{"n_layer": 12, "n_kv_head": 7, "d_mlp": 1792, "norm_place": "pre", "rope_fraction": 0.25, "attn_scale": 0.125, "parallel_block": true, "init_std_qkv": 0.0201, "init_std_up": 0.0201, "optimizer": "muon_variant", "lr_head": 0.0081, "batch_tokens": 65536, "train_tokens": 325500000, "dataset": "wikipedia_en"}
MLP neurons of a small language model. Each row is named by its layer, matrix (up: input weights; down: output weights) and neuron, and shows model dimensions 149-276. Each number is 128 + 32 x the weight over its row's rms, rounded and kept within 0 to 255. Numbers have three digits each.
A block is one neuron, or neurons of one layer that tend to fire together. After each block is what it responds to, as a language model described it from the Wikipedia text at the highest values.

L7.up539:140151144151131058178107093114178113132156088157144111040076183143178030089120143100090138103090128120139132144149154096123142113158146115176158148144132135095107149090124122119118104127094126080192120140112106196117127145163114087099164162126122138192119101166076180164138114169121172134077130099133111092137078130078181110125140161138137111101125133178026173100094113161098138151142
L7.down539:107129131103169119169095204119089158116126168049174191160149125156080099197122119082134203113108141094094132092150154141108120127131104187137111190111147120175054153146155188122144132138153110124072174151111142132150185136080188147115091167140137130100139120133114117136118096079137092096111117191045163170086108118111130069169128113148107076161099164063130089225093166127097190178122
L7.up1445:091106164139116134087100127114106108153089103138136109119101173142072087126148158052155127089178144145152174117139111169101100066168161158143141157146122072126109158123101135149092172119080110187147099146120113145135122159196096137153211154108123105090128100134051167123133166129137128113126145132151095109073170138122131150114145158135137108122174172175089107108134140114045074151119
L7.down1445:151060146159154135167097091173051112135160132117166177144165186101153097099118130146225197174136138159117189120152159113134138098099127170122102119098136093104151162156072140164181148129115073128120111062135055079089119093205148155131173101118144122170124162171093084128141171110151102110118163101112085129082135146114152145145067115077090167176079061098094186129166130098131064140124
L7.up1585:140123155131054146021086117105117122078149074153112165118179072119157134119108104145087170113123121110119132119129162108136137153122197141163108255101079140150105114104089100153171102143153139186160097084102181093138095153129174046145104193082151158069178080104134090116173139119164166091065122119123124128136126153118206102118122137142126147062151175158096079134190111106128106124152
L7.down1585:086116127190103095158161131154074076135162141142135147109148122173084123043124114075146124196157177119171149158135137174118125123124134083120075142117213084135174063113156158187135138113099124145098182155134113103090130042113184100133173162062141148184137119095107161092057158154132110071127099163109093146171084130148115125167103101134167095114162153123133188073041133126133161109131
L7.up1609:132195132145130135103069220149139100124131159147115126105117108163072157067120133096088146161094139100170123156133147155149100109145136122145137156117138116105179167099185106079162135071087143114105145143149156173107134153099170080189166155067107105098162124112161091107161143088090166111067108152159137100182193108084179129135137172165114081145129174106085149094113103192144109200095
L7.down1609:056103142119097052163136097116103152115113140147194141158122123104106094134156150143099133161094110152149083147129153142129118131116158087139133109084076109103131081203110105082093130084112106177077128173097127103119145136162202099053149167117149083126094139162121132199145132141131168136107166104153116095099101161168129115121154164131109112131117124108149140135078106077085160197128
Description: Separators inside multi-part numbers, mostly in lists and tables: the minute mark in coordinates (88°31′14″), the colon in times (3:36), and decimal or thousands marks (17.2, 1,500).

L2.up675:141172132085140111116128175144097118156097139130105161151067102127106115108095212154148151109188137151155113112143127110180108090112201139079093081195139171077104145137144114050182138142141182141136148159139093131118155069081128135137139087124087091192080166126078202075156129090123115100200122104189072124119144141170081146153160131121138130135193127119128149125103148171078132164153
L2.down675:125149119102157129165094152099133100089155153128139158037193135126122170112066093126117113149154150128167109050126103143143105071104153153166159122112139188105056179111100107125129099131119176139144060106123155123085136073182121103159083136096115131076124107147115156178105198110143152156124133174123132130135140073169167073202131109244153147100155167169154142166104114197135092131114
Description: Fires most on the colon in clock times and UTC offsets (8:00 pm, UTC+10:00), and more weakly on label colons (SoC:) and mid-word fragments (se-ed, M-c-Laren).

L7.up929:115097117169186142152101180118065176105097202082159106129097089100153164107154167111157151154203118157104123140176143109136096084092150136156128161133148110159158131153114108166142141158148098203118080205106155097157136078058115123104184142115111139182114115029144147132120124156080143053070123120134152160036105145177135158120143149106116105116117177135155188113070100116109124141145
L7.down929:108104132162084148124130121197125158120100127144201114120145139126132131160075136089090108094097094148134119076186135151175128162100104152163111114168155125151115150101180137141132152143155005146175143163100097121131182179108119138149124058097103171117098134157155161106091142158148068097157080146094141145165107180143138138133146161144122166081127151117097124138125167096159157111156
L7.up987:090139146123078096111131155146164127144099082084135131171141117118129158119185168173130134185126114128082106143151148125106101057111155086145111101154110085125088119160111132135197136143107100141193045113154162109141183141198079145128118106154114134158128145142138152144095061145123126177122124126084125128124074110097140058120133145052088038066090181102143137135110118183134136068144
L7.down987:106121147145076128070098118117110141128126076120112157115187112160099162065073140094096136118059087163079118118086110127135096159189189136111177131055162101147166106165161138135196154094183082118128134189124166172103104156130071094064091130174088149045129108120184132132042109130106063088094091157125135120086147145103162168126130148166097128109146144146152163151165155082129130178155
L7.up1366:107120122166117136100096085186142130119064179084159192157136155111155141087123115109147110113148211166129125138142098158098137123079129117110092163113144146165145109064169142135142171100213039096102141172129167143068135152124119156115135154127150175110099137175103151079111145103180121146088175128162160136105063098171113180183094094063162169098097157161095165091089184082090132125129
L7.down1366:063125142135100143112060121137168168115158093088111090167122074110134183095154124095132101144091156161112148132155112134154165086074142085108127161150111132177133090135093115139145073165115116131095079194079041138089143142183134151130157154087161194129098178137099160152127105143111129141164121127112111142136175125180149117143106129105176108113112155085104113088154136096118142131131
L7.up1407:088097118125044187129176132125123092154165215171175203114158136095093056116085083133114129129129138142140137138161092107137150102137123144088111046184203171100123148126152167119150094097090156158123092152122144131127151134175127149142143108168122178143097127144077132115066095153132160143121142077133146107139165074126114157078051134109133139129129095107174145132152154189195123166094
L7.down1407:115207130182121113084132077152125178161144161169130148149148146130124149139123084134081102190125132133120086120143133145092207075137108132132106093149119057166084126126074115111131136114093085107150120148070145131116105115145140155151083184128107144100093109134125123113070143083082116124205054183132140103118132103139124135177121160094112113113165131118200123172114116082165121200115
Description: Forms of "be" (was, is, am, were, been) right after a subject noun or pronoun, introducing a passive or predicate: "it was", "I am".

L2.up692:187132163137119149091080118126086139075103070130151162125142132123144129090069092108186139166159117148097162114167126147141103157099176118131096098085135095148100120082095145080174181089157081177135080155136148126172126062158132132131128129124072184188075193144161107126130160118153093158109131152138169151063097184091164143132153131158074096106108175117145172114116109113135115162139
L2.down692:105084115129098127158124181159137075111126124095095100065092109091107105097115113115110125169099160177094154138114043085121113089106113160140120164112128118085174086174101131140088108099120213152115097128155141153201141150156143129088077082150078107132199169114113141168154104128127162115125106118155173184138125106050110104090113178087123094109136121167192190154105114113100124105110
Description: Final pieces of place-type nouns (Township, Region, Castle, Site) and the following of/in/along that link them to a location, as in Battle of, township in, east along.

L9.up152:134142073125066099140144068124106144120124208106143081147091130099165180162055087110085151108123119178144129167092099163119169100097187139106139072154154157144120131159161094107141133174138076065129172108104085147104107152113116037103107164123129112181145148121162121154118163142101121154137130090154154153075103056135131116170179112116101120159066212139137107125087146112104181139151
L9.down152:121132110087107131168100220086139110134125183115120156168141132096145072115134116127089099123119193066156141124077152098118147164114124134144072119081140124123131089136167144100144112087157083111193138082133076064112130123180078145123110160128102108144152137115081190083156132106109111142124164101119117110124070122101116118107107075066132162101167123143136143099140121224151071179067
L9.up350:092114129143075120136112105140084161109150084098109175110117104120105168140128135118079148065177146145158155170127106082126114103129157127078131175092176157114131144036107129200124119042146117108153101106112120088107108145092137115120157110151127133165204165131141114144117119123089175091164120162124101151184084150141179157142098131172152144124136150130145181051154145078109093195118
L9.down350:054073134168082112155133116172164105115143109176119086142122177147124158167164099100076160158138105122145097173102150129124148109124083129104191074081194104109106128111117130120103156159160167167186082118078103106111133125067188128080103197121140102150068187137109076121132096169130182074091112143142155148088095095129146100104086092134139121164227134139119148104140112152083146105165
L9.up1226:160081180118147157101068170128066120126191122117128120146178064135136109124115069118119171118102183134153122131152094174162149170113131133164164090069178153144169061185087094169143132130143181166163103094160160114111097098166139040108102115115075050095154127147187202076101082119045134116162139102182084183122093110091143224159148104112159138149203145106114114138129127146111092088154
L9.down1226:067116121104166152118152202130153109139077136105140129108074150095145108145155160138139103157125127144166091098143160156074135116161104129111147163154109175071145132112147145115104187113101047108118108097181119116107187127136156065130150115139129142164093128158109134188115095102173130114153090158162103033153125158114127141116139094135114100102140099122059181155168201153144139147185
L9.up1594:178137147148102131151099135183107130106129173106124090128061133122164114143153075086152088113102105203131139087175139102085152078196145107125135160069110174143140087143146127167063156162127196107128151108094198141153070148122108085135050125116120146083155119166094010122113050114141115141163183107129152105108122106110192149133141067117072164102128162164084163123147138081178143168107
L9.down1594:145084142115096152152127162150114146103122093119151117129092128114108133158103080135087091220142086112188115132094212155134212133116119069126110114102032137174189085129144181169131175129185093068171138115072154149121124104112109124102109161132119124124106150091081089113134124160119072171102055149139149120103096110086150097096132137110121153152128106083109110134114090209153092117198
Description: The first piece of a split noun, usually M or m, in place or institution names, e.g. museum, mosque, mission, minister.

L9.up667:124105093130100138152140169150113123203122139148171117136075072114135140153148090108141114126093161161157124172141161130169139084137106129061073162135167150160121168085097125163138114107033103115163118143105128131095155120127156101157138122147089111145162124125151075109120127112130145113151085116150121222132107096147099150179154122098147111154145167117074115082190161071094192179149
L9.down667:124145086110159070158165105090114162156136031109108123076132154137139160061137151110113091125094111086095089089120182149143060136109096160088140162101115098081118124166160101116168141127118106178108144073081135088178169117112104158161153129147149131144042139117160152193113112072161124087126166162080158134137132057132165135114108139139120129146113133136144091128146105127068137218100
L9.up1257:145135136150118094102092157149147132091164109146110120209087136117079094129116094096130124169117078117092119152133143092124089119121121162132144135134089122130132154148157107157156117065122146114093181125137092116150125125111122152102156123140130109126114128152076112132133158078102160144124091182136138098134127133134164110111089169088088117075188119118111143099115185145149099087095
L9.down1257:128123123150181107109177130134050084056162192076158153128074104156131148188124083073142167159102121108109172165151156068156094146146143125151079137137110177063107107082128122088105087123169127105169193154134087100170193112137136142123168094114182162126042196127126146151111122146122067044203096169170117170078126142101078111059131081141131120164150075141133106134078125134095075161138
L9.up1331:171111082163133110082104116122160146136135119198181146215109186114145150141154114115095064156102165074122150143094089134139144147131079159123167144219070138158091128125168103089100100126153071145179127189172170101117130110151148113139190135112138125125117167153084099107097130172155124086130142141183155117135084110104126124113131126151135162153132091154080119121171167117103111099109
L9.down1331:206145087108128142117083087156117167175152066144129061182094133119137172165121111114191097152105116063100183098126125114140102144173111145092108138153077118141164132099142103139158121091135083115132155177129149105169094133151179171117176111121151137183158210095122112078127077164138129052189100180120129102134094156126131106127111109180165143174099102094135108162173115131136132078119
L9.up1669:135112133194125133135140139154107138134149149143203122120073133154190127063148101194131128120107066123114167146127148100155097096197078175131113124125093158155110101114162140161123139099104142175205097157175135065131126164163113120101032086113171127149121149102112167090105114103135170132070165116168155109083097106091143133180115155095128157122106088163099111128093165105166135139105
L9.down1669:119129123185121111089126134166078207100137166103161079104096144089178097141144150140181149145141116120151235168148132177122137065105093187126090114129079152099100072216155167117083120138168104169158122130125114145119109163129195119113140143102079203139145128131146096138120114031155096093142145144107095162157153132140150096121143182116151121133094114177116121141101105140082176099155
Description: Word pieces completing a verb or adjective that usually takes a following preposition, most often "to", as in according, due, amounted, pointed (out), able.

L7.up402:181085174147171148110124141196102179105130172110132116091035065128094100161094137132166088115105117109148123163136126081192038159198115126139146109094144139130178122142134141093138112135119102102115146151216156112084144098114101084086179095124118085143085198156126137145111143114093123152036123132130193127104121133217109098152111094134129135106139087113079150106070121150136110093090
L7.down402:160139105121155092115130076139140095155126032130119163178067135134141120104137144072121146138084093113119116150140141089114090182107047125072114151108123166108164189114093140140126172117114163180053137152085114163137124123172158156110143122097126083097138139132129100137119116139105134138185130134104127127143097141066083118111125099168075119121142175118116177139128150143159047126189
L7.up831:146104102197193123125151144190078164130149158108179103117091132120148140086112136132136137142122112131144166120104207100156092061164098169142120163094108132144142135151120128127150130160170100135197134147173138101111116138083080133126169069144183114159167100123122111112162140153124167141058103115172125126079105109160115115114063143075099097128136116115154123110156097136148058138096
L7.down831:104103139132116135151124135117126196154070168119123117140164162102144188118095125101117072145123124111142142077154204116150123138132145156153105075109103178122131096092095083154085153130097092139148146110158133159074147119114139094118136071107147129135131078125163125158116191110050107106168152135113153109168087136136118114156137112082090139114144142145097084086128105131147164135166
L7.up1220:123155121091199153187152148124133121090129127046092117111114075155113145117180140119127098135147133138108128119157189114166105105099134153132157060116108193181162180158113190095090118116117077128163163129115106079127189118166129123142194056084133107147126196211166149106113155104074101130094106155105101163090139124166102137089069178093128137100153119116142130144124131133099121114114
L7.down1220:066127152116115096143131088131102143102153149122107132116154167116130061193140106101064134044093077172163112146133085070103188127148115094146131117155092094069124118094169117123148141150183139123150078160158170128163127116189130096108126068140170106098168137144097075170119118167106084229087108098098127108161079111122115135107122189174180124081094146119127193115116198132120108142164
L7.up1368:129163151152129151088129137161117175128122144153222072126136113150164062136139176151124183123095106158115168134115123116145132127148117122148142162176097114169174112163178174139148167108145091208093121184056152127102089070134100129147154112129055136130149165149103100077098132082155111099117144105096130168033110166098110122154109138108147134120108135076056129142063109140106124059126
L7.down1368:080201170109129131193101160151110144163119056175112127166174162100135144161152124059121142143082168047125161097102147077158159184171128146141120093092074207167192147104120094137112117128184069168154111130116119135137132092166087089188101134125154110157092097138138064150088176143101121118124109121184103162100114102132129132170189091068087172071156114185130163133088103191184151109119
Description: Endings or later pieces of a subject's main action verb in biographies and plot summaries, such as switch-ed, confron-ts, gradu-ated, d-rop.

L9.up137:141143164047080115148128188113099119141188085181124122075128157130069111102148153115112151035150117172097104127175129113165073156159138143176120212110145184097152091133105163155145188136090091158105139078109137032106150127122128140112160121126164130081115130162090178114166110147102134158141162135192140094145097203151115098133119141131154141093150108154116166135155113136088129179097
L9.down137:197082073168178143128153103109135121106118138077138125139089076142173158138132212114174137164139118113168121073131128141117104143116128083157135189091063073103116164116101215118106119068142121136103170055129135112142142129150160106119129098154094167150109123145116143153153140110136118145103093108112119213164123161153153149173142183134131119164185085079152095134133076095155122163065
L9.up383:122084147113174141131153127104063135107168094144112127133143140148108202161135101127099124122122145122110082151181087161074140119140117213100135189166076118119102128140140116098225127113157103150157189115208116125104120119146102134150135170099191113157133098128134168138187150105108104120077067139141123169134091104151100149168112168078125119164166137088132124118097175156172160149099
L9.down383:119122119053109117136100091147147176155108099148095166107135118188140164180122091115188169163172118120146127116134125172129147128114172140139237150123161106108101135132168153149120153147178060106066134142099177115078080139099138130173123100216138151155136114207105170130073076065148095096093152150102146158130188112167090095094109145109119159059128113155158144112124085123141110107079
L9.up1111:117106111122121164152096137150124114093070097103154141169101125074171122100100135130114127140184113110134151136156137124144116135150111129122144182077133086157111115101119110204118129156122100148120093111107118157156139122169155144129132136120164088165096124087114047121143147104177142111155133158123088053068129127165167114159121126154145191158112082182171122170139109146108134121155
L9.down1111:190162155125130096120144055109099160091104117121055148156081166127094124121102091091102115124145127073129130152160065104135100164163128138122161120142116089182135158134157137107110077124154136122130152157064088123073113157166159134117145093139174138149132183128077107142154171136092188122090095147177159178145145117156126082148160146109115151171140158076126094123148107182197132096114
L9.up1628:151147119113116152139094131090144149100127112118128155093158156103140132100098123123140096126074100206148131118120133193074099132117176149133224159101144136148096131183085154125095107161149092132116092120139146133159161138158095140120153148162074107097113086178137137151147107109068120159063092022157079127170073067146154092126131126140045167111109114107122091113119105150128100113157
L9.down1628:186183139090109082155087153114138142133158138145155118097095129140160156118124172109109148173104174148107148104166148147129141117169119135097138113088099116181058057112124099148120072113184151170185099138150159112109150199151076134142076133095169106106136160108137165168096170127152128141129118135148136182128130061106119105109025152104132093103140147136132136131092090151161125140101
Description: Colons, dashes, primes and spaces splitting numbers in lists and tables: track lengths (3:58), clock times (09:00), scores (2–1), coordinates (31′41″), stat columns.

L2.up360:125112148114102153140137094167106189105067086141104150112219157173090154145109069153091133117166164131126140117082143163139122130134105127194158112133153167102111148136070061130173101079176131168083117166143094160151145137138113120156110163125065126146156109144105133205088146109140119093169172142089145121080184085095179143133184178112091064144155119086108139102174146159157123127143
L2.down360:108155139140117082140175116194148154126074052133105149157203119150184150131160162060110125135132123113118069162198166161090111132166115096140092088090141086120104104199123108166135074095184083111101188111170110122090174149184081129177124104146114101154186092139125171100096095061125142159109118108067141149128129211169171111165147125148104067176117139141145108072056104151166138157143
Description: Fires on infinitive "to" after verbs like said, had, announced, and on modals could, can, would, may before a verb.

L2.up1571:105140110158116114131141121140125136129152131122172139100128061107120173126103096155083090135155139125129097153105129056092137109155141140195140103136075105140173097160174175113110160062125128168140198133205128136080149112179114122132115213151121144117122111133156085129159120163133139121075144137112120164155106166121128152210110117123138146171126185065124154112132145084139117161131
L2.down1571:162118187155093098129143122124082142160179123089100152141125115097152133096154128131141097157138132081120104130187160142131160131073145149115084146110104149156142127138124142117206159134158110154138128145201114156130106059103082205127091109094124099125119062165135137107157119126100082133085134138102151117163147136034123116127052134102086144113120119138140136154151138144148097105162
Description: Word-final pieces that complete a sentence's main verb, mostly past-tense -ed after a split stem (advanc-ed, miss-ed, rang-ed), plus whole verbs after a subject such as moved and would.

L7.up17:173104158187113137116128164096091185179120158156116151130109129094158148117194172114137139165128108108182111111093124128092166092113159122159134117117136168130138092119205146129064107099136126118132155082134163156123144105121040064175150184119162143136163113090066086150103124102145107130199128120141125102128122116104122134099103107137076141119120121090153154101123142194103102122108
L7.down17:145158119133113144153145106111065132137129158145147133139087093122116087134084106091137132100142151154174183117087112114151119106134120093134122157125121154171164094169082122167155135104114125139184116106129094162168079171138148104155090155128119125137123128134070094142078147112154058157141081070134114098086184106144124076093110142117138149150153191149104136157145084126091063167082
L7.up357:128127102084124119123089166108044102139087137150181127156093108151123124128146127143146111100086128124142147130169077123146152133129112161052162081069142104176115146139151092152099139122113142131149111127106120111126109245113145145073096112098140186189110150120133113157177124088121063151168133113167138128077140117131073127074135143162204136134201181147115147123132132126125120157142
L7.down357:160138093152141176151150126143123161138164189144084112129138103151138122160089152141186146167142117160115159131143121124118151103124100074121130123082091091191198102160150150143180071129136130118127173048169126097097116171103185172145144126131090199124141126133085106132079150151083105113125057078086158101099136110132178134140103182112085136136091131101121104115176171083156111097134
L7.up1104:135179123083186145142139150179155112097096135142145131119143125126175112149161190114186104113067047129133137066071119137130130146163117168108124087198111163164140128132110139164112204173190173135108113127118130152174110120146150106126114154101133154131125121104057092099111080140149149102082160163151149094090113094110077164100163088155181129054146121096116150143144107095125084135166
L7.down1104:114117086145115154140127107111098141149114167092122163174139155123148126093134148115160037144145142108089120122172136128153205101111188134111087172144112116166128170094087131159065141163166206156201157126100106082100087106111119073154105129116135138221145124051113144115069113072081077169095114057152095120104122103129144087115130139129082127092091110112118081126141121130104150184104
L7.up1549:133097089170099149190117113066117122139142129182141131095079112141135163138149149095166088120118140126190159131138163114137115107117185153131164118123162131100143125131114157090119147102109114110156093149076198122089164184095078151149121185130146140171152144103138097086150122188195169162122101126127146152133156078181151111146131113146158134147151125189067131115096155088112126194152
L7.down1549:164107173107121132111128136162082074124110160155158093080095152167102143113097131143146095093090131132149133138092126124148167103140048115139103124130156090127152131101089098201087081131098147159125104180145142124131127132161184126147132167153099173115091155095088092109122124123092138107127071128096106172187166114097190106161076130137110113113208207099070137082164155144129139090191
Description: The first piece of a word starting with M, usually a capital M, in names, places and table cells, such as Museum, Middle-earth, Murcia.